config = dict(
    num_hidden_layers=22,
    hidden_size=192,
    num_attention_heads=4,
    num_key_value_heads=4,
    head_dim=64,
    intermediate_size=1536,
    vocab_size=4089,
    hidden_act='gelu',
    norm='layernorm',
    norm_place='pre',
    norm_eps=1e-05,
    positions='rope',
    rope_theta=32700.0,
    rope_fraction=0.25,
    qk_norm=False,
    attn_scale=0.125,
    bias='all',
    tie_word_embeddings=False,
    parallel_block=True,
    init='normal',
    init_std_qkv=0.0406,
    init_std_o=0.0,
    init_std_up=0.0406,
    init_std_down=0.0,
    optimizer='cautious_adamw',
    learning_rate=0.00141,
    lr_mult_o=0.817,
    beta1=0.9,
    beta2=0.98,
    lr_head=0.00846,
    warmup_steps=486,
    schedule='wsd',
    decay_fraction=1.0,
    decay_shape='linear',
    final_lr_fraction=0.0,
    batch_tokens=65536,
    max_seq_len=256,
    doc_mask=False,
    train_tokens=495400000,
    max_steps=7560,
    dataset='wikipedia_en',
)
MLP neurons of a small language model. Each row is named by its layer, matrix (up: input weights) and neuron, and shows model dimensions 80-143. Each number is 200 + 40 x the weight over its row's rms, rounded and kept within 0 to 999.
After each neuron's rows, "fires on" lists the tokens most often at its 100 highest values on Wikipedia text that the model never trained on. A number after a token or word is its count.

L16.up392,177,167,194,174,163,203,216,244,152,226,238,201,233,191,196,210,311,213,208,141,157,204,161,268,157,247,128,197,198,177,191,205,222,274,145,180,246,187,199,166,224,233,132,213,86,175,164,207,141,261,153,195,165,139,214,224,215,171,177,188,227,140,200,246
fires on: "ik" 23, " e" 7, "3" 7, " | " 6, "7" 5, "4" 5

L4.up1269,185,239,205,221,220,172,223,178,266,178,147,200,220,167,90,202,172,146,223,170,139,205,194,193,184,169,152,127,152,154,185,218,176,258,218,200,167,141,194,162,218,223,178,174,170,270,241,225,270,223,215,244,180,142,147,170,223,165,202,188,132,147,288,244
fires on: "le" 13, "all" 12, "ity" 10, " | " 10, "h" 8, "r" 7

L19.up573,138,230,186,223,190,263,272,170,267,305,172,221,182,200,214,139,205,186,205,134,246,226,111,287,196,197,252,177,177,188,221,181,233,218,281,225,130,207,203,209,193,198,195,204,164,156,195,146,271,232,173,101,185,135,209,247,193,216,208,193,204,235,199,168
fires on: " F" 27, " V" 11, " m" 10, " R" 7, " Cl" 6, "-H" 4

L16.up1408,209,236,212,232,252,138,257,203,280,244,203,192,213,168,191,261,198,274,172,115,204,146,183,225,201,205,210,203,190,223,256,188,153,233,239,197,143,140,122,187,235,211,212,181,240,206,166,177,200,227,184,200,179,224,184,227,176,175,123,243,195,264,215,224
fires on: " cons" 11, " s" 11, " f" 11, "s" 7, "ec" 7, "f" 6

L16.up1507,259,192,214,169,219,237,197,134,199,272,169,154,212,199,169,194,138,209,194,230,124,176,202,229,235,132,186,218,193,224,215,134,154,246,217,218,199,221,179,178,271,227,157,194,121,154,253,168,245,213,208,250,143,246,221,203,225,294,200,191,177,144,180,159
fires on: " rec" 18, " C" 12, "h" 12, "c" 7, "C" 7, "k" 6

L18.up899,160,128,197,211,207,217,210,209,235,241,225,164,213,214,183,182,261,272,195,202,212,158,267,232,192,268,203,173,221,208,201,184,244,199,163,167,190,152,264,164,216,179,140,210,256,206,202,190,234,209,182,173,201,142,210,125,170,211,176,161,179,222,193,201
fires on: " A" 26, " re" 8, ": A" 7, "re" 7, "it" 6, " | A" 6

L4.up1125,253,214,262,225,227,228,217,214,181,235,255,152,264,215,192,193,269,168,238,238,209,181,226,191,242,242,167,196,297,161,189,128,252,202,210,216,201,188,140,143,167,269,180,147,246,131,226,245,150,227,209,165,149,211,218,205,182,243,180,187,223,281,135,242
fires on: "ent" 40, "ic" 30, "ult" 4, "an" 4

L4.up174,195,217,154,171,155,161,219,143,216,300,165,199,192,227,159,208,150,256,210,163,177,209,158,228,209,229,209,155,219,209,218,168,205,187,178,188,188,164,208,175,247,199,183,226,142,180,191,245,167,262,144,189,135,224,272,167,150,212,141,187,221,198,125,205
fires on: ":" 19, "C" 12, "c" 10, "oc" 9, "-c" 7

L19.up1151,101,242,211,211,114,147,234,181,140,236,140,188,226,223,228,173,173,210,228,131,220,192,147,215,169,231,198,235,144,127,206,178,250,220,200,159,221,278,250,223,166,222,171,167,88,166,217,175,214,235,144,206,176,171,145,214,182,151,193,186,203,265,171,174
fires on: " pre" 19, "5" 11, " cre" 11, "8" 6, " ad" 6

L19.up665,235,236,209,196,222,193,237,232,254,230,238,265,213,172,174,243,153,259,216,226,196,203,200,288,238,196,211,200,144,137,183,200,193,188,179,215,200,198,138,114,240,165,247,226,172,169,158,186,236,236,248,171,174,211,126,138,217,243,125,120,156,152,227,93
fires on: " (" 24, " in " 23, " In " 14, "In " 13, ", " 9, " (born " 5

L19.up1476,153,199,192,136,207,166,275,227,224,233,234,261,223,106,187,204,138,205,176,238,229,153,180,331,201,246,166,307,157,129,225,197,184,227,230,246,189,223,223,193,203,264,229,166,201,206,178,185,144,252,228,215,162,198,224,222,186,233,125,172,200,239,237,240
fires on: " " 49, ", " 13, "- " 12, " of " 5, "a " 5, " | " 4

L4.up763,186,172,261,91,175,154,273,212,240,186,200,162,222,141,239,189,250,199,100,221,206,165,213,254,205,254,194,197,295,228,228,191,259,243,243,217,202,176,275,162,174,257,216,257,212,223,197,186,238,275,217,222,169,194,150,242,163,180,168,191,214,204,239,166
fires on: "\n" 27, "- •" 9, ":" 7, " UTC" 6, ")" 5, "ST" 5

L4.up1530,233,257,225,197,171,176,212,212,216,176,308,139,153,172,223,164,220,256,116,171,171,183,213,234,185,154,147,148,141,216,176,179,220,217,242,209,182,206,195,175,168,232,191,172,176,227,240,172,239,260,112,168,116,251,214,176,183,151,134,264,208,230,216,187
fires on: "g" 19, "s" 18, "n" 14, "ing" 12, "l" 11, " s" 8

L4.up1095,281,176,179,151,230,191,219,235,237,224,279,164,237,176,108,225,200,247,235,192,176,293,184,255,226,182,150,207,221,248,245,171,214,214,153,194,194,206,153,255,242,214,148,210,244,226,246,171,210,225,103,128,142,224,180,200,249,231,208,236,229,168,254,221
fires on: "ire" 12, "er" 9, "et" 9, "ot" 9, "ter" 8, "1" 7

L18.up787,241,229,185,241,200,119,229,274,227,150,183,210,204,186,194,179,162,214,158,197,108,238,147,298,205,207,198,168,153,206,181,106,179,168,255,175,180,227,132,133,242,208,199,226,222,180,149,237,258,230,239,188,198,163,147,200,172,212,158,192,61,168,203,161
fires on: ", " 30, " in " 14, "In " 10, " " 7, " In " 5

L18.up803,200,205,219,220,195,129,223,228,235,186,207,178,216,170,185,216,241,205,122,206,151,141,211,190,213,174,188,221,110,206,201,248,187,227,211,218,123,164,107,163,220,206,155,146,154,198,188,204,257,247,137,171,188,178,201,225,219,269,154,246,206,178,229,177
fires on: "c" 25, " rev" 12, " Rev" 7, "h" 5, "n" 5, "l" 5

L18.up1169,180,186,239,243,234,237,191,207,220,196,201,232,268,148,187,209,239,261,173,215,294,163,192,257,209,215,270,262,202,89,202,271,214,135,177,150,136,233,154,173,226,259,219,153,134,215,254,185,246,257,180,219,211,169,189,193,156,240,184,196,247,265,223,199
fires on: ", " 19, " " 19, " and " 7, " of " 5

L18.up1062,125,239,261,247,203,176,210,179,190,249,217,223,228,188,159,209,227,262,150,226,247,131,184,180,204,241,209,241,135,178,108,184,248,203,261,219,144,187,156,192,221,287,182,172,181,151,162,217,225,223,168,131,221,155,210,151,192,204,223,217,240,184,170,210
fires on: " f" 26, "ig" 8, "f" 7, "-f" 5, "l" 5, "j" 4

L4.up64,244,172,232,167,212,236,250,169,222,282,213,177,209,264,214,193,255,295,247,177,224,214,243,259,224,142,151,236,238,150,199,188,220,210,218,190,215,228,186,156,199,195,147,239,226,203,235,178,190,242,142,153,224,228,115,203,169,171,190,223,202,177,210,246
fires on: "er" 16, "0" 13, "1" 9, "2" 9, "all" 9

L18.up877,225,174,144,168,201,239,196,190,160,207,183,201,201,176,190,270,163,187,176,257,227,224,215,182,290,130,168,286,227,206,257,249,213,168,229,230,204,97,290,250,211,204,202,167,129,213,252,175,264,240,226,158,208,138,211,129,148,208,210,166,155,235,210,126
fires on: " R" 11, " off" 10, " M" 9, " N" 8, " | R" 7, " | K" 7

L19.up11,155,181,181,202,185,227,220,174,207,242,193,199,242,215,208,250,228,287,202,149,216,128,95,234,181,232,173,197,131,215,105,248,156,135,223,115,130,162,220,201,155,240,115,191,213,189,149,205,225,250,239,212,192,103,222,174,201,219,202,200,141,201,137,199
fires on: " F" 33, "| " 8, " s" 8, "\n" 6, "f" 6, "-f" 5

L4.up786,181,176,183,147,148,239,261,177,237,283,196,194,244,216,227,226,217,150,129,187,206,189,245,272,229,186,204,167,216,210,233,236,248,209,216,197,184,241,221,215,156,204,201,165,220,128,187,195,209,284,152,191,176,212,219,209,168,259,188,186,187,226,187,198
fires on: "\n" 37, "%" 8, "′" 7, "- •" 6, " mi" 4, "- Years" 4

L16.up994,170,178,246,210,156,185,243,185,203,200,260,164,146,226,222,186,188,172,230,161,186,238,198,159,227,209,233,206,215,181,133,169,201,246,232,179,179,186,151,232,145,182,110,209,176,215,199,263,199,223,206,143,196,178,230,253,220,249,184,186,197,216,216,259
fires on: "aph" 30, "end" 10, "é" 6, " name" 5, "up" 4, "ly" 4

L19.up924,143,180,211,231,240,257,185,199,255,191,188,146,213,178,201,215,243,241,181,218,216,148,213,170,225,196,178,206,155,216,200,187,204,147,238,185,153,69,193,224,179,190,130,223,202,182,199,141,238,191,234,159,141,84,198,210,233,185,235,208,199,202,264,132
fires on: " A" 32, " | A" 14, " E" 8, "ak" 5

L16.up123,173,269,275,237,181,166,218,163,271,237,214,258,163,211,147,299,200,246,172,156,149,190,155,173,229,214,188,256,149,238,275,238,195,281,217,185,141,169,234,263,206,189,239,202,180,263,171,138,238,266,65,162,189,216,223,116,215,226,196,193,208,249,162,208
fires on: " f" 31, " F" 11, "f" 7, " and f" 6, "F" 6

L19.up948,125,248,226,214,98,174,307,210,176,210,82,264,221,133,203,178,193,254,234,195,237,174,256,253,195,168,212,144,161,148,133,203,202,169,172,189,209,180,203,174,269,226,230,232,146,177,247,170,220,206,207,206,167,199,225,185,217,131,235,292,161,199,189,113
fires on: " pre" 41, " cre" 8, " bre" 8, " Pre" 7, " See" 4, " en" 4

L18.up328,168,226,162,175,128,213,219,249,212,139,188,216,168,226,194,195,190,207,155,207,238,150,255,253,162,178,172,273,226,187,213,217,267,206,238,212,200,143,179,243,228,198,121,270,196,173,239,184,285,195,201,167,167,240,161,189,190,245,206,155,230,210,235,124
fires on: "." 27, "| " 23, " | " 23, "–" 6

L18.up18,192,197,217,226,151,156,174,236,179,320,200,189,144,160,198,219,206,233,171,184,249,132,217,271,216,212,241,212,191,152,210,194,193,204,247,142,200,174,250,191,181,239,144,247,158,215,188,242,181,222,232,212,160,180,203,226,178,194,129,197,159,223,165,205
fires on: "-" 17, "ers" 10, " m" 8, "m" 8, "res" 5, "H" 4

L4.up514,186,185,185,138,266,134,238,238,261,189,202,188,233,173,151,191,205,253,202,189,192,181,184,226,263,221,180,258,76,220,280,218,207,228,219,144,187,280,172,237,208,184,236,164,264,202,256,157,246,250,161,149,213,278,174,183,208,256,197,191,189,200,206,133
fires on: " as" 41, ": " 25, " As" 9, ":" 7, "er" 6, " as the" 4

L4.up1440,212,165,261,252,198,185,184,137,214,273,191,150,214,161,101,204,190,184,250,194,173,186,204,206,187,183,166,151,211,193,208,139,256,228,242,226,220,152,189,192,206,259,139,200,180,141,221,186,203,243,158,130,144,143,246,154,192,255,230,211,206,223,166,193
fires on: "ens" 32, "ic" 18, "ent" 18, " large" 7, "ri" 5, "ast" 4

L18.up647,179,175,263,205,207,161,253,206,216,181,251,231,231,143,190,203,216,170,193,244,201,143,188,282,202,201,170,193,203,226,185,186,140,246,261,174,228,205,138,115,271,135,176,197,210,138,232,261,227,238,234,149,188,194,167,107,159,233,223,178,172,158,205,138
fires on: ", " 19, "it" 11, " ph" 8, " " 8, " January " 5

L18.up1081,237,184,183,166,167,164,213,222,189,225,141,131,240,251,121,170,170,194,233,196,170,164,235,173,196,212,270,216,114,187,157,129,262,255,176,148,209,168,190,163,252,274,195,118,167,184,207,252,177,281,219,171,199,213,233,167,216,297,204,224,266,176,250,242
fires on: " l" 19, "-" 12, "p" 8, "ol" 8, " con" 7

L16.up1130,172,284,180,178,150,183,236,193,249,229,131,195,221,197,252,197,245,195,145,210,217,169,236,223,184,158,206,249,119,231,124,186,208,186,225,193,200,186,155,206,141,231,164,268,270,223,170,225,260,200,223,235,157,226,149,156,224,154,207,132,187,234,227,259
fires on: " of" 30, "." 12, "y" 6, " Bill" 5, " for" 4

L16.up701,272,241,179,204,205,195,238,139,188,253,253,144,163,218,167,159,280,316,204,191,160,182,319,173,208,89,252,169,198,216,230,173,264,266,289,122,215,211,208,215,209,176,169,244,196,229,243,217,234,192,226,230,188,182,213,205,222,221,153,167,249,261,164,192
fires on: " and" 33, " sec" 6, " Comm" 6, "," 6, " the" 5, ":" 4

L18.up388,313,151,154,252,272,249,223,180,206,153,217,274,214,226,186,85,226,281,186,210,272,227,230,261,221,141,212,190,221,223,207,199,228,145,232,150,232,200,208,129,148,279,133,234,208,205,168,166,247,250,189,195,218,175,204,193,182,223,270,252,156,211,167,273
fires on: "1" 36, "z" 9, "2" 8, "m" 6

L4.up115,155,213,255,180,227,160,215,155,258,219,194,196,166,253,165,162,264,120,130,202,214,176,198,163,237,246,135,205,166,203,211,137,212,197,180,223,171,152,255,117,152,234,172,212,176,213,193,227,182,243,190,232,136,298,185,178,180,104,240,216,234,265,185,208
fires on: ")" 45, "U" 15, "2" 15, " to" 12, "E" 6

L4.up1379,168,253,246,172,171,160,226,203,274,244,204,186,194,232,101,130,164,176,164,219,203,229,171,184,226,265,159,181,180,187,244,159,220,190,189,193,206,161,226,232,258,257,112,242,189,189,185,174,221,318,215,220,162,138,180,171,153,151,235,198,187,204,206,201
fires on: "2" 22, "1" 19, "I" 8, "E" 7, "N" 7, "(" 6

L16.up1330,197,150,146,171,169,186,210,155,181,223,190,201,207,210,100,154,185,209,164,227,226,292,217,237,247,212,149,248,249,229,138,214,211,276,200,252,127,139,164,228,286,164,170,248,209,175,234,174,218,217,218,174,241,137,246,152,190,219,192,208,157,192,199,200
fires on: " R" 38, " r" 15, " | R" 12, " | E" 7, " Jun" 5, " of R" 4